From a checkpoint of a small transformer trained on Wikipedia: width 256, tied embeddings.
MLP neurons of a small language model. Each row is named by its layer, matrix (up: input weights) and neuron, and shows model dimensions 16-111. Each number is 50 + 15 x the weight over its row's rms, rounded and kept within 0 to 99.
After each neuron's rows, "fires after" lists the tokens most often just before its 100 highest values on Wikipedia text that the model never trained on.

L19.up690:63 36 09 68 56 33 61 75 60 70 52 16 37 35 27 23 60 42 55 64 54 58 55 49 26 63 46 41 31 42 52 48 48 34 52 29 41 65 50 43 63 46 30 50 39 60 48 38 53 55 61 61 44 68 24 12 60 58 73 58 58 48 47 76 53 37 36 34 72 39 57 16 59 41 50 76 40 65 56 34 41 58 54 66 63 55 62 53 62 43 47 68 42 41 48 59
fires after: " g", "it", " T", " G", " the", "ed"

L7.up181:39 49 41 50 46 28 29 49 46 61 58 28 23 40 50 46 49 81 63 48 43 62 54 39 40 47 67 49 36 46 50 40 42 67 53 59 49 49 56 50 71 39 32 74 25 47 49 20 26 67 35 62 31 73 52 35 50 35 43 66 58 66 57 44 71 49 69 61 79 39 64 19 42 28 51 37 59 60 32 55 41 34 66 64 51 55 29 48 53 57 51 64 33 81 51 35
fires after: " the", " T", " p", " t", " P", " G"

L20.up220:19 65 61 55 57 55 50 56 76 49 54 53 48 42 23 39 39 56 59 24 29 53 72 49 55 25 32 40 48 46 56 50 13 67 60 50 67 76 45 30 69 24 29 72 44 49 44 57 46 52 46 59 38 53 67 61 50 57 51 44 58 46 64 37 46 52 22 55 75 66 19 55 90 70 37 33 15 16 43 69 33 37 43 49 72 46 52 44 61 58 43 51 54 47 46 77
fires after: "om", "il", " on", " in", "os", "m"

L21.up717:55 55 43 65 77 38 57 60 37 67 60 56 80 57 71 34 58 67 26 47 34 49 46 28 72 64 52 42 33 37 51 35 55 68 47 37 73 67 38 60 56 07 45 69 47 75 42 36 60 27 46 40 53 40 55 57 67 52 68 75 29 40 45 48 33 56 18 48 18 52 51 22 53 56 42 54 63 54 77 41 35 39 72 32 46 88 45 42 75 30 58 37 62 52 56 59
fires after: "r", "or", "m", "ic", "ec"

L20.up447:30 48 45 54 57 43 57 54 27 57 70 48 22 73 52 44 30 42 37 47 59 33 59 54 51 58 38 76 33 18 63 59 50 50 42 60 66 48 44 53 47 64 52 40 81 59 37 54 82 51 65 37 60 43 34 37 41 49 65 44 45 51 47 52 14 53 56 48 34 50 63 47 49 54 68 70 48 28 72 32 36 52 82 43 52 78 40 36 68 44 54 53 46 60 82 55
fires after: "m", "v", "1", " M", "r", "s"

L21.up532:71 46 41 32 52 46 52 86 61 44 37 61 40 59 34 56 51 53 35 79 37 48 29 35 45 53 25 74 24 46 52 68 25 60 67 41 46 70 62 38 51 73 57 35 53 51 48 55 37 43 69 70 41 59 61 60 86 86 48 43 40 45 56 42 28 75 43 56 52 54 71 68 45 39 11 48 41 08 65 45 49 20 34 42 45 61 62 75 47 49 39 45 41 47 55 64
fires after: " O", " S", " in", " of", " at", " and"

L7.up34:53 93 63 62 84 26 59 44 60 54 77 37 41 63 50 39 61 33 58 30 36 36 56 52 30 44 49 52 47 60 18 60 34 65 51 71 88 67 65 49 23 52 37 70 65 65 80 50 48 48 32 54 60 29 50 70 64 86 47 57 76 44 42 36 54 50 59 50 53 66 42 41 61 43 31 25 54 33 54 44 46 78 48 51 56 60 48 46 57 54 48 70 25 46 53 65
fires after: "m", "om", "it", "is", " com"

L4.up1009:45 61 35 36 47 53 27 66 51 48 51 45 58 44 43 60 52 54 32 35 72 75 48 54 41 66 52 31 24 50 54 44 39 45 15 46 40 50 67 34 40 51 50 67 62 60 39 36 33 82 67 50 55 45 39 29 56 26 37 46 47 31 55 81 46 49 50 11 70 48 54 32 24 29 38 45 62 64 55 64 37 52 80 56 49 71 72 40 77 61 59 62 50 85 60 40
fires after: " g", " G", " J", "j", " T", "t"

L4.up381:44 60 59 42 33 47 24 47 59 51 09 52 60 62 66 65 63 59 56 42 57 44 37 49 59 51 51 62 60 53 62 63 47 32 66 42 41 54 59 71 68 41 39 35 46 37 45 51 63 52 44 43 34 47 27 37 19 34 52 53 59 61 63 26 56 72 44 36 44 59 81 21 56 47 47 77 65 35 45 38 59 62 27 43 60 73 40 39 41 70 41 42 60 55 09 51
fires after: "o", "8", "a", " O", "6"

L19.up805:44 70 54 44 73 64 45 54 59 53 22 35 36 55 15 56 32 37 50 57 53 68 36 70 59 34 23 62 40 46 19 31 65 58 69 40 65 16 65 31 77 50 57 35 42 61 61 23 52 51 46 67 44 74 76 55 31 40 51 46 46 67 58 40 23 46 18 51 41 45 72 81 86 25 38 61 66 28 63 52 53 32 45 40 48 52 62 78 37 40 40 49 49 49 75 75
fires after: " in", " O", "8", "x"

L3.up329:30 37 47 74 63 51 27 44 22 28 32 41 51 18 44 74 54 46 50 72 75 52 39 74 64 52 58 51 26 41 43 45 48 59 53 53 28 28 43 35 54 65 39 48 82 41 39 64 59 58 45 60 11 41 30 45 23 86 50 52 35 40 37 51 53 50 52 37 57 55 27 60 66 32 35 17 62 65 64 65 27 51 33 52 70 56 20 83 60 64 59 43 56 51 50 38
fires after: " G", " K", " b", " g", " B", " pro"

L7.up430:56 59 23 65 29 48 17 49 72 68 17 27 71 58 55 51 46 32 46 47 58 64 33 39 54 57 33 54 37 51 45 48 27 43 47 36 65 24 66 56 43 69 44 44 67 52 54 51 53 68 73 24 51 56 43 40 45 69 56 76 45 58 73 24 37 40 83 52 31 32 78 54 60 58 66 59 36 58 66 58 55 40 47 59 53 70 24 73 48 42 40 18 60 55 49 57
fires after: "e", "a", "he", "l", "o", "u"

L7.up149:35 43 56 58 41 71 62 58 25 36 38 57 56 51 32 64 47 27 56 69 42 83 66 68 28 69 93 57 50 38 47 67 45 55 40 34 29 57 71 52 77 49 65 42 48 44 15 47 69 73 43 43 31 58 52 68 45 64 59 32 37 46 37 40 55 32 47 30 44 61 33 63 52 42 56 33 13 40 53 48 51 63 44 43 31 46 34 43 49 63 57 78 67 44 49 57
fires after: "ver", " S", " G", "ub", " g", "S"